Weights of a small GPT-style language model, trained from scratch on English Wikipedia: 285M tokens.
MLP neurons of a small language model. Each row is named by its layer, matrix (gate and up: input weights; down: output weights) and neuron, and shows model dimensions 0-255. Each number is 500 + 40 x the weight over its row's rms, rounded and kept within 0 to 999. Numbers have three digits each. A neuron's up and down rows have the sign that makes its largest values positive.
After each neuron's rows, "fires before" lists the tokens most often just after its 100 highest values on Wikipedia text that the model never trained on; "fires in" lists the words (lower case) most often at its 100 highest values on Wikipedia text that the model never trained on.

L5.gate329:534444453568512508429552483509471501483447546498579523447549582485514419554526418388519470520553511503502495526486493546494470504519518545492484454540455419522478575479460525453501534495537548478462559509507499535440489437469436549490520447453522529496502468517460560524404484509487511449447541489424524407518470464524481473484494493492467453545496517501580479468448481482562474495502492517567510413560485531471459466498542523489543512451415436455468484451481522465525571460485495476439452505526490558491421508497516521497506527448465536408490570526517508509576531541467473423457486490415499508570537459466463484545489481472470513463485521506523526490466478459526580506485545483491602466553482495494446546476580494554482496528543455521440557469452475453472530494509459
L5.up329:512537468473429509474504546542468542476461431498545450474480547395468473513550437502445441478469528486604516547479482548505463474491475447476444456461506493503515493506499488483490504503483479545493508535538519559450416463544459527554457477463481492487484455585479525502472440511555494460446555508530503520505535527490558473459488463595432568525494508520568424519527448442513509450503463435543479468492434460521458497442545534496469566457511432504413527542524482448447559525529572398503497514469496563473465511489507458513439415495588558508481549547501527464508446560486479608490507525510461531503551530458437516523573526480426540538573431469476479503537576496524507497479489472475547470520505430592513510528482512532496474504486550507440522523503497470533457527478505
L5.down329:483494509532443534532523489505502471509505475469476454531508481549497548428523464597550484488527582498488462547502496582489438491501538478509489479486506503548551497504496560560507525516517488462495506474453532570490496520458542482486464429506509513440462474560488517492488517527469501458444495464507551399542490480540532546449517478484488528501577515479513469483523497442502487427420542456460498541610436480484460492539595406523499508486507537405504525502451539523437471525527461407535544464508498503488487473587517459437419573513452596585479460530542520523506482474473490474529418531517450509424460557474460464541491487445487528503511444467529486500458423577394536535504522561486527517525558531503544474529573480506557454495516443478529519455460502470480446561441513
fires before: " the", " a", " his"
fires in: "during", "won", "of", "win", "past"

L5.gate438:506452534429439438473551451441567462487482574464503430416511483581493451447461466455514513514537456534536503520468437560467528526544561478505460564506501531512505494450509524501511489412509472483502559571525508523523444437514436551494482454517537492466515512521515545549434507428505469445468513490478511440478587530536481525554462502486570451495551491543484544498561571516482510431509502607562466489499475466534485486459522533458501508540380450473473493477453429492488435501569558497527463530480577504552606488438443503468480475485470466443456522430483503519477482528464493431525495530482520568480565473468518534536568524514468449501538520519455535510504492531473519489560492488582521487544494475459479516520510491488483542530427502476465560525458548576433507517455500
L5.up438:500472472413501526492522505536583454537515499438528400486508517535477472467512472481482532512503438516492451530513476567438484545492526527509498540480454427521566479415487556514447452447481509486468517590554519498507491437540477528452527445519491510453439485552482541550487519504473487455508507541503555442494526532569553523499478446499578461533515532504494552481600532520467587501528528604520436492533444482512474442491551527490484522599422435528532537460427463458457471489514567423489514489522580523526551485470497513504498449484408474554476474448525476514503446574470498470528482490501559556452509492487495500470515476525508471553554444508460525518504519499494543451480491526530552474548557519456453518545568493470454482541462480525513526530431560610413560477489514
L5.down438:514427464471473436505525521583463408504536521525514532469518453466543541506521491543541498440465470503487491522464503525507426568537502590482549524485376376503414472504501539493416532470484506469545488472488513459529501497458475472446475534557542462556518450600469475565506485496465519479506547488562520422532450638574527470482507482490556479466476463493471472550573456449422547472451508508485531556463493494479511432499515510492482544494496488472504524442452531438541493531496545536497496435526526510596538456553529474490462435528457492527539454541481486522536519509463440518489506464538510489507522474488537490494483526487502526515518476496476423449464547519469577453467461492465520471565533513475557467483562526460422524488490502520525528449512524579403553469507519
fires before: " States", " |", " Kingdom", " USA"
fires in: "united", "central", "national"

L8.gate380:488462529497558461482500467525507450514446595452428501527499505494524516484529537389537514451502535492537559459504484466427518510498533557480485463450478501420526575577509514546474501514522569429460490506532433514508465516469510560439487510519454510406477564537517516494492496470468462515453522569480482531434503521520414421505469509497469546502489463520546533552484491466458477436565564494537480428489557509557529549517472530491536509527451566433462506487503495446470478455526532518497501498512493589455512568562578472465497447537527488515467544506477579430518471505632443568463457553498504482546580475575505474554570574519475536573467541537544485500487417500495472474491446522530514530530530479530440511521519546537523522490468534529495549495526490490483507457422486
L8.up380:572511510529535504430426475495555523454525538504463416594535549493486425514553547486459582476581564493494541551513491515471566503556526487559525498489518539538528545503492508450546487521531470538456517463467552506457507499501520478561521500460553492493417442478512529528506527460544477515445469518454469497575467508511531491514438534485479534490538503446482469539502596471540469460527504471521490492530412551474496556516525491436460515464485466518448483463508566505490467543464497471489450552505499545516503461484468552500502581405467574586597452517505574523569573541499537455556542535501514429448516478448587507499499503546467544458523498530512467454428458539496452499430423484544522497525518508576466512460495531503535512414493457458497519482464573463522445448534474
L8.down380:488520470503483406490520421521538464496483548502449504545495516540446512453588573528479511511476481513438624487538509474460531492505553506527494425480511544515538543468479467450450489490587583481452563510519481497458517438552517408512496512505424483451528505494536487453475484506454530500513485519549453454553479412455452517485473566525481507483497445442441474431554507498505528509513479461506562554456460498459556472560534415474540489560498512573558535449494425554502489422523531472517480451570481459486520527506476509529486497505500505488531445517442515517541525437528488555451502515468505454526472537421538438557518497475449488496497459515489531438422518488544449499526494477428535501512523494491503534482588438493568411492592554478500530484469455485471395530526511
fires before: "==\n", "\n", " |", "==\n\n", " and", "."
fires in: "history", "career", "life", "date", "ago"

L11.gate590:443499550425490442457484483467512501452504480532546524469503514526498499445530463533534482536448497455543590438403447449463502429530497533493487497494481620535521517561532483506444555508440575472522529516484460545522453445507499555534474537537465474465488432504466454543470511510411405545574553471456482498514474479455465480501539499514473523538531534568534552534461493447488491482450415533536490448543459472509537556506513414493528496484413481519461549502474537504542449452538432542470452503518493395489455529462501466482496520497527517547478442529536531504549547466443484491528493450539413555473559575539442493538481581454479453506490578529556541462465473462468494501433473463480517467540521498533458548497546501507469511479561509511500509432532529447492536523571540
L11.up590:399503490453526504520460454461557534557430448487522515447434484480454542501519484486569475566433491496494487542478479544526519461519527487479551427493505590546479476494589472471525543512522419498502465544471506450551495462542494569536496421533432580539521501487552491500409418544493507451537417489439460481541546494479486510488488425440506471543509456505614468503444424470447540493446526546470524536441477473472514499462463480506507500572536494550493501498469489480480534447543453519469474467464482534525472489504447467519483465485457539472546491539572465510486528460561521448560515565582492554501495538508568583434491535579530448550499446471503530467491473508477525565490434493463429494553570459493542506478533483538465488507469537457472548489500484462446514515512564
L11.down590:487598529532506505502513456489517489482442515543505526513471480561458580465496464477495524490479455480536467560485533506503466460469486536579520508510512520503435473489503447508539495383464413475477522526494477523494466580404529483520488494569547510461517482522473533498545531488588504485514480534516467488514494425500549452519524519538515458519495550501492514540419462491390434583482512551475527519461466469553549518488482560510525563482507592484512561488446389459478453499510558490515511487576469514497449511472433528534549470470509534531482541390465494453513577506556490511522496583524535428521525487505562537463472506479508593503486551476453615482547570476554502479506483508434455538483472555489491418560513450494493487447527543536463516535526469475522510529505420
fires before: " |", "ies"
fires in: "0", "1", "2", "4", "policies"

L6.gate44:477560447515461501451499506521490457591515513525523487502475507529434548531490365493465526496510434508511554563518514550476512476611422487579573565533491544515503544498495509477477531529489512543558535570476508595496494446492579499548472540435524534490563572483506511547432468549453470548538533503493466526510522466506530521507478476548450441543537512484505531515467517425540589415533536538607463431575505512496566501529456517543524517461428486464536555431486479457567444539476484501466529487451535500493558447470521490476540506496515492501441518507477464517527504467531457505480545523526397542584522500574503496548469537463534474538546450545545509480485489482508515562547524485468463503476517453571429542485480504498506528588455519519510532501517522522450492496483452
L6.up44:454520526524462503494545530512524513544540516445500484473478498552473557518529473547448519411539564473477537524507523496472523483495418546476497520407507459539484527540499497506481521549429534602568582504500515580591525497476550488497578550515493479505490544492475486443464443482481543564505459535576467464512528487478527510560534527450519466500555455509564386549440489451475480435551417567541536478514499468493433467529505579494513522451467503507534459487492506459558446548460543455472592523531555409514562513470469505529503431455524498482432480438574478492538513442518400540540490525554485503533516577564454494508508494475532512492560489526531435503441538501477513494545518566545448535495499502502442515477538454404479508532504456483465523514491548503533496471511502
L6.down44:475456500519433553493527501481584484540517441509471481430486503541560533537561426485534503415587535466509568555562537523484467521506486517466500492507414441567486529509473457501469497478494488521530512444525550546550514457513531404519552529481505495509494532519476520516481484499457595545449486524569475535570547604485509564460493507508529478501583399546460494493573489421547482454553470584528467506517517505544478490470485501498525519460482486459485430473507490501490521547456600462536522553547449509527571492528480495515489496487532490499568511498536464459586570483600459529530537495462455567528500447492524505442467493518534499504551464506565466462529530514556517496594520549541548457493465515579542534543531554489550479501508474482477496456599502500446507471510474
fires before: " of", "ure", "ific", "ists"
fires in: "part", "adventure", "art", "artists", "scientific"

L6.gate591:448564604508444476470501513551577494473548555493492475535542469485485536484489513517506447457464490495514574485607539587473471477555529486585449430510458517550532504486550497544539481550541514506516549493461516549489523508480544552580467538516519477484466581498464566490502507535526530490453503560454517472547510503441485505525481522488463447415502531469543488480414555558455512467529465560453581522477519479564459491478496520486455494511535552513504517496542458454473548433473426447493462461530526479522543515478533447475491435542546542425426446534542601567539481520527447466590564528465437618544532483521493482467471537502476488443504478438467466492483474538519504456496517496474567546496542502525542486499487470526517461559481460512492516495512414538438504512442522
L6.up591:518456505525411515478423481485477462576506469489555461544491578462585500521446495480520471488475502549505513492564543494566551555499525502512465480576515475474497545479547493518540482509454496510448491539484518539527469564490496534456479487492480531463466540483463452469543545454472494423443461511540481502520443519473549536463510510549554543481459501504461445437513539449458537525476481487451493543565504512522514490574438518447499554491489573486560533568490452528446435448536505508448469482474445437478530497440500476514449421514508493464476490444460519484492475485447470451484591492508468437504512540491586465568528490426482460463507481472488382503497473545474546550454475511410568474437452524513525507430482574504513444405510467479426460585571547513518582510506494
L6.down591:503571550438470569467480480557495482544435464459447469492526493434477588438515484501491506451412453527476572524529500496510547471514568512524458515512575526522529446474516537516429545531504471459475469548459428487573435556525561532492482482539516495477401503467508441473493491487590453534480552478536520483489516530507526556431503501504472536457541477515495422435482575457472524525528585555492495568448543532585508500462476505514504509551490575507552554486474469559449524432448508474467473479484474496516485479481503520534553517484489532449506533495509504491481473476503500524506530504575532489448502488441463530562510416445461542464547400492576411542546481490516483491580442572440498502521480535508468463469515463538521553450498472528435500535420423499512490561505511
fires before: ".", "ley", "c", "un", "iss"
fires in: "no", "volleyball", "volunteers", "mississippi", "kosciusko"

L4.gate15:437509484538516518430439468483518494510491443543571521503566549432494504538524523514463470485515539391466510504529540487456495473496553560494490464508526506500541538493563520472544430539513519507514473528448497501468479564419515437413440494459517510474479508474470520528486505560503504491420496512501464549517482449490510447517519479488503444480494490562515473520453516491557420506516477546556484536521517432498574451547491480480582512519502471440496554462573546415499558581489499515501519544497498568586518458567527488403474543444477511546450496470497530496498506495478501526525493569522450513502433514509498492412497562563472521491538483506471515581449482513531418524496515487499439556582514561517473479430524471447507388533525536557463551462533468437400521546576523
L4.up15:489565478496504431493459478502477532459509440502489422518502523515500563475447448484515521470542408539457455527391526434528498506467466506526484527500447515570480497527525563471545514573461481612495474521557473507547490473436470446499509519480495468485526429513548540489441546507481461572470578583499562514512470496571556525515588524599469495452531441477524535543498534421570481457458449523515407512516566494516545500516440509452490544502633528498538520557508452487498461504479535433477487465475494570532531564565531499487497531453476481485521489560526540510540458578539551511516516551466515529525440459500517444511499496489491540526485573497509534427465546470525501476491485500555476503541454446472498443528600461484422470481496461521508499486540467452480476498506505
L4.down15:494496558450514636517554486468498468469461529521501520480481512396469461434500578493489455445569430553514518484500477472525523521519448504501463483502457483599470475549516527465520562498477528545569453582500470406525475469512451428474514554530514488508497532448474494592470486500506449464459461564556513476437526532479502518523459485556467473498465486517515565482526550564476508539544466431512472510391485479598460435488504513509514464553525552504542504509590518511527498520495444502525449526478538466501437513436515498508587465461481410495446557570441524505496478470484509553484547521489504526511572556536567450476499488470504525477463466513510475426533561484506519536479544494445559531466516505458498450573495405536463459513462538472461536569497513496495509518553502
fires before: " |", ".", " |\n", ","
fires in: "1", "station"

L5.gate74:489515477570493491410464478523506512559481451486524486518443431497508538498485431478473512486487475584461527445520494511473438531506465501493501493545424491517537568584466498478503423464533462525545512494570572465531539470500469521555428488500451513542513450530482480433478481541465500482495472469459461451517508486556490429425491496428450532470403541533477368515477478535450525505430508507520546465525496538524515476438423465558517487539500517518442444526469463434488550542515498525474541463485497493507482539564571517464473489541491515421570477481467509480540465553572522564539528581454544537480469531518489519494540545491535488546544449548398477538522539516548470444486473439485509436485524551502500435474489575561432538580468534471500509457516520506521495515405468
L5.up74:433487413497493533500443545483451479592458543480502562519495524509478465564425462468499474453492466479508541432547503430515566589430492486517595487538488490533473454508505546518514539498496511509494457498532454536436485444485459551479458431492477516438515532429480512539542543452485495423565523526565468498394496499527492520476401509467522546548478521481550422486456489522515483503444470548501439510569531486466448483450552400528463508499423522460541492420463553475516489532503449527528426619488481526560514514465473490521536532509529485504505532465497456539480511455483395536448527490466487480488477509508481471507497495426537463510499456521495450566483530501448500436510553514489582517538491461449526522525501470524517567453464557539472462579507501474528416498509516
L5.down74:549552526622489463449531519552483507482519491526538485552552531460559468457517531443521505441490496443515469546519465422537478569484535525512525502493479512596454411521514569466508482464523564482488532477430497510486456447512531491566563510425570503524546564531462432479578551482460499495512488495489438471520578450493539525466494479528491471500529542426465599404568533445501566550584486483454499519491499477504546417511460496553526546508457576518531439512486520484545454519504495510485521526499514519485447570478512500536509466556589498487444473519564473506501448562529479523466554499439491455494561558446567530406420504527485488542456540469519485548523530472514528522509551460570522500579508509515542503499512508487541502479519440476507463509486531559531464528501464
fires before: " York", "ok", "b", "let", "s"
fires in: "new", "microbiologist", "brooklyn", "chevrolet", "news"

L4.gate232:567529507492572464543512462492446444520488532483550497489467487578459535502532481451451461496485473571485508487567505503497501587506456472506547463572501491458514485476546481485443490461465501513516479585504526534531547566581475464518488490459407481495499490530468498464506528557439468451557429469484532505556494442495542459474485501463517482574438447480497466554461518431549547570459497475503472452611489432487483475473450511508465523485465454520463456510505489505606502538567475555424517554538532546460545487470530470529492500456449548406535556532553501536469444528510431501520530518519517509499545486544523543537462442484485538575468526552444527582518531431518504493554471459442499500540456473545535484540485505514533461569441450456459632517457482476480478536479490
L4.up232:478487468472492511472534529499559494568540491459554413508480525478546466553476542501531554463443499467506466465516395453511478438481521517535542529476468504512484522522530478536501531514474499530536459550466553495586442491492527494527517510514440513552518500594533518510544565515504444437511419489504502553470497527466534520503530500445474528501486427496542541509482509502523545527511508469507528469576519536522468403495494487447471563564475409468522442466445542495546502547598482486496550542525452469579495466443480504494474492505412555474537511476549532468490514520531521554489564504594454564478529498481479471563488554566580462588550496493495464587472535520465556562468472495477535486552466469484529520535483530528480542612420522438529501484501455482516560525463381
L4.down232:471482514470433473543570551519552452552496492500514448523425510498445517464496539510545556480486395476525502492534433484511544470489489518425542543479505478430508471487534501440430538532456572429485466504583531502583452486434487503513525585523474511481500453571521476532498542521518460443525466552534500449491498586484509553503486532526537468440514497470476487472463471533531526524510523469463492509513546494529459407471448446467505597508479491506495462514480514515507560532489474464554553487554493489495521565504531517479429539487461486487530476465552529422453549554579427568500578552480521529546495531515390472497462487507572502458495435458409505509501587586517551493534501471521507403510527551472548507496507558554456546533470535449505554474481500517457476445498466
fires before: " York", "s", " Mexico", "sp"
fires in: "new", "public", "news"

L8.gate653:446470523494506444583508507491503507489466562552502495587511453551455429455512461475462482481546468485550536528485465506580435518493481513517554430496553497490559472522607472469464486550518502493576446511441445521446508434491409574477526488476553469501469515457407541529544519480546489598480522460449506535474536480401489458530570433469583469485385550566516584493483506503463460492549528479521501487503501487517457537567462465516465535461495488479512494502486493486529586430535515472543476524502542525451560566458481527489455505450524433460496447513478472531497432498504503536501458508400457538502546410491522504450502510512520435497479548446491513424522472515519439507562520512488553480525491528551512524551517448575540511536499490527481495466461471540501511446477526
L8.up653:456503558483572508493507554523559501409483516447548503542461469434488434514473502469496574471501557486505497469482580530481470516511523486514461559497498514519497531492503543401556524528546539542490470507530518509509508424489544537450469477584500557524442442518560404413466487397477473487465562555531484518461496481531534537479467495454494465466487435513534512502472532481490500489556448468479447460517518513502549528522403538452479451549480512481475451485546412519529532535446561438595453531465503569536434489493517534532541515493511540532520497480536510570543456489417482510529528524477534471509496535502488524426411515513506469463540564489550612480514437517560485517464512522498519552507533524478515540480448412554575490483587494506523521520578469431475473490507467
L8.down653:447542454557564486510502471560446468537455487490548477466465492442547533538492473493549524517511447495468482498497458483533499501620555518521415539463447447504547516568511472557486481526497531510452514499510502546549455432458521516497496542523561575517465495461521528469506463421501475554463542496459515477526457554493473572477466487596504481585533487496434458439581495527527494544535510534459490468461535499590479468401467557466512455509522527459462484484518602468558488530477529480533474489540547504601467495494468446423405519488436553490475468523503546537434532525494530504547558507528440511512537523532562495473442498540449483473457552489499503520562454523496421478484418499559498586484543527445501435481482504525510453470526540438506519456514473471475450511470440
fires before: " ", ","
fires in: "january", "july", "october", "february", "june"

L9.gate92:526506513454526472441495491555532470510510534548519453543534429555464407479518548469535572479488562447516550492423455494484468504494442561459428449535495480538570430540502485475519481497498536517599492492471510497409468489498548515463454494493519474468450476551502566468478472518460480539502522574466471523500516480441464421510471513498526417437584589516505549535389577545509471478491485479461528455542557488531485442468500421523453465474484457439566501486493482536535487484533516452520456581527473474513477483505476477479477484535585446529556531514521494391481547526534487526491612528550465494544481454567531497469549522473525479507514486502469421452516506529511526510482572474465552476503520486569480512556416534475470549555483539526503525464517524473429467526473539
L9.up92:451481482465462482531482423517451536435543518500443485491530477489474533454475498561492551492485569572483467419452561440500419461529502447540489507503524478520483474500549547510517533549517448468458533545485469514466508450470545521519495554502413512469507571556521467451493525472532495503468507487455415499518516512532500482498470535399484513507482517506550480615476526523558438499569485556519499497462524517512432548435529569440524484445421554439490529492508547494422557459498501488512482458593485559496492500483474484529516478523535499519500483527540552386451557447487513537484520540513535458491448534534437496521593490448526434542532548501519518450560456532460458454498454442505409485469461514546493537514518476430506555563487531441474444458510500557438509504502600
L9.down92:522506471465464515558501492497505537541466519557580482487425503461477517565491510528540517499466474519530461511451524503567524491461493516492449481573521457507433452521513513507575607486506403464501448454500489499512468544398526457499478446517433449498516521462507485481458516464476515477521518524482516486439425555569490516468496508524536445471516434562457529518440497502550469489529477525597488491565451382444579477515553506394478534517528506450494496481490474431548495466408500487476557463468540531499418462483521456464496532476465486477532497448508512430471478519482526447525574468580414504572448534436461491609508504474516498518568517460514546527497478459457452442551462549475497456518501551518485509496561486512458527450563440531512455549559516504522494529516503
fires before: " ", "s", " life", "th", "0", " of"
fires in: "early", "late", "1950s", "july", "coming", "1940s"

L9.gate653:500448513480461530506541477483514473442416458463495517474518481466490443437452445476446483431487496493505501454454506434534421494518495487487514441492531521493510527527556396564469553515524511523440495452438467535551437490501554582485498521498528485499559490489524491490453513525545490552487513439555421498508468499451492475509500494513489538488553505461563524480506456459431515473476484530637455443508508497432493495527562481506428458468478542501513495507389505494519510533515502520455470454505482567434543562466529485390378404559515496555426476542534557470422548484517456505466453539565482464545542438501522555529517495474438393549501425537466527435542527514479482520464494478556485474526474505525478520514465494498505546510534553487508510507534466544529539531534459
L9.up653:468459466566475529559400477447442536379473560517476510566546544517489495503449522515423506457504548507558486500460527488546479472457504545551554515531504505603461569454490510442539483524499429491532474508575463456496513512434536453468512592530495506504513483525515466572461456477479587452503447575512523506511539568475540463480484443513558494508445534487455545542563509511532480471505471483509494508419533582539545535503508494524566548534516522432515468522520443478568505441542495504471449525463498500543466483496404505512472504451487438502555513472489510468575559417550470511548486496496479535568517518553472503493516463474550478457434551444502561499503501592476388449516481434455554568447520550527524508499511481483492488471453504539507461521531509494458524490507515
L9.down653:523473554444514438520494520497627567478506504580513421485513477486532530524521455425497517469565531555499413472582491566505537524438536515480466454473478488503491559538511477468514519587472466478509452540568475517446451493479531506549506411525495477508497516527486502464455575464531548453492478574515448468455404478489482526498515502419492516535481480528505532456512444541583491450489496500499473494509424550535511478491524466404438590480460552536460522440507458482508490416486544503549420510454468517505493524430503470498533441532493508516498417460488429476480482406504594539488540471427507467469562490509450474529541509503519501509488506509568443512454480500542500443458502424554503448508505558477490505457528500619454483468514517489517488501425499506498491460508491
fires before: ".", " |", " to"
fires in: "6", "2", "3", "1", "extended", "5"

L4.gate168:551434507484510431528513592468534507438477538511435470501519462470472465497538444519484470550511439492531498504427459439431484497487517504500457500497519568454514504496537497487550483592493501497464514513563505474478529511447532564518470513488474485463464569453491513479515517455492493492499524523475450515478518510536403547543487467502571507469447490566514479493516485533588543529430426468525472477451527520489456506517543512536528497527424530530584531523516540546524368403503438477504538471506490553444549449510495434535452493461492526435453575534501488488464491606462516429544480498507489503582518514578460507500518523463490616462472438527566516508467451499519509489443541435455471435469559484518564550445545472510525544499522451421505571511509461494489486553441487
L4.up168:498503583464418526490545477427503515407417455530470479514478562525447460481482496463531415522565544537535505508497518501537540496479449578518506427444484493483470531535527477524513442556542524498546499566473432497523548405517489534447511504499525496442449560460455524487442538419510537513440478430446494470577565534498481505464487463538513495436546479526528564519521540493476515551582493496474509551519505445556510524491500520528548475525500519472516546527541439448510463477436534558582475486494507495523495564481485531473581430431576460530490439517559396468547481477521484504473518534455513544543479477514529493515534536493515522548537527552544557555520587531510555415554512460514452547460460550538520446537451454480531545529456521512492445555529459480508501472505507
L4.down168:491502536487489493570467537471527449427518496516495500498525547550484472479464476494504449451507530584480500531497535609458464462484489559412481550462461495494484483460554517482540522546488507549532466468586436527415553530416533552519475473480539537483426457472477532522576445459537583540513472516523439505475544443515512567505549501518563415428583562471540464547485492505541436536525583499469508517515468503525496454483498439490527531508499508559489529557528485397444528551457473489511486493438544511485603501487535506509531522551492533500512451527536495475522500453470522491548465503529515518503528441559575473504492528522519504506534492546545564517518541511552567476495539529475419576479474571484536449489520387495531528508553488475539481489562437442561491456459484
fires before: " ", "pite"
fires in: "january", "december", "february", "despite", "gave", "giving"

L9.gate45:474512492542454416412537538521521487477451479495547465492587518537447417486542443529473515572470514505538540482482513512480483503506464515488406530502441484454450519475523561488504515483454553564568531503544578555411465518508522491487469559515574544446545538554525527568484529540464459494501532463435527530436555504502509556587542477509510518493445483478577487555509482496509555439521481595503507537548492530472532551502458523475491456464412518466513482533491474492457442558488462524483520473511496519555459480510450472454518507449483481490445537480453535473502538547451524427578488528505464559635504503483510580561491533467504566548493516473565474479485535529510490500546496471495464509521498485538496482455530489535533584498460492500573570462523580581408496513466512
L9.up45:450434439561499526484480455538554506527514437477445383526481503486560607515493496478499511443505481444525521462544447552430504546529541473585463545482492465550494481482545448441550553497553496432468523440466501498473472457463525496517463488495527494475491445558540516461464499469564565506555437458570577470496527512514513480578523434517549480552535508492486485564563559566443461512446450543491496533494555534466527369510509470480479519529426518535483515524525452517544479497481527540557486460484511528510507460535497547499505541548397504481489490513568500500514486441508445526502468491480509473514478516547496539514477494498477551583538479478455542546410538493548476440513539501469497519528530457427518510526448394457513487549524479526484578470463514481501481537464403
L9.down45:486542518535564441470492532476545511462520434514437468484513526530476546530578505491466553439485451499546539574567447577479426477507520502515498427488444547476501480511516426443492478477528505519559459555496582508418466505499575472505416516442537505492512541507506458547491533528518561510511512573547499526515443372525511537483489489469549445549505526503464530543581506547485558504519501624501538511513570492555521492482573498448454527506479566456528499538513514516537481517524484491515456478485524510547463539557456534492471487524447545502449473506522451546573473571457449547484459541487508460497470590574450562476493505504483508586460494528520386513545494569501477485480526574449554464502498431535466467462503484498502519428509518528563546540493518524483460507477484
fires before: " States", " America", " Kingdom", " African", "arian"
fires in: "united", "south", "hungary", "hungarian"

L11.gate532:448470555486517525493546516484532512508442448517427438494481449459503497487509537467474493496503466486458536478484560498442515442546534484457478436470476555504541505528495467472456523564420525447427512504481532493490537465398486496558489462535509462524490514507477514501530555536510551424524464593497468493536397455486427527501457444544567452484455536472474541577445524481499431496515552536552475450502514468514459457479565516572484541431512415503479477486524424590488466451462509545509465484542545438510572529488507503545478437560573533475468473468501492508522505548569549516500438500466489561545409521501452524533454488370427522550475441571487450528440505506498513518521501450479448516499493539539483537510472527469529428558526570458496494477496508481547452484528495
L11.up532:482484586525524481489478550567512521487457537558524507502498525444518550535489510559530441428473454511486484504517538489487534441536480463494482510427526497529614439506559467558531533472547475471418500529526531558470479496436549517532466512421477516448593466550513468493492515512497503463459468470515431527480459388514528446421465484478472487460599563438523538466483504495449448553489493526546450501537582462540514513492487411513526547463497469491519486456572443484518500514491537526497526481427495475508509484520509438484561526529511450421501476561487501409482455482563487430485540516514482534517534505434500509495527465528472494530488490564467430537470581541477519471504481479499529488595494459568496540518503454469533507496584548460486470497504549627466508568482559
L11.down532:475549527533498600492444483482542467414474494479523427438514431495463518589500540511414522511525512490483472523493531491542499551500453526494613413544559511566443463480463464496446551588518517513500527479506527515547489471525567513439476512489470536498507444517509521500487459516471506513507528542496488507532563756493569543500463412499553453482522495488503528570516448479452533519503459487503525526441500473474504487529452473507502444500477508498530530529496453467493523531486521453585423524558430461520534466441512489549494448509548512538480496531515502476505508580511535475536472513456454505580516476545506504446466535578509443511508510541456455477473519529455522511490492516503516530516473457473468457468485431531551493536464519460515500505552465463429490499487499
fires before: " "
fires in: "july", "august", "april", "november", "january", "february"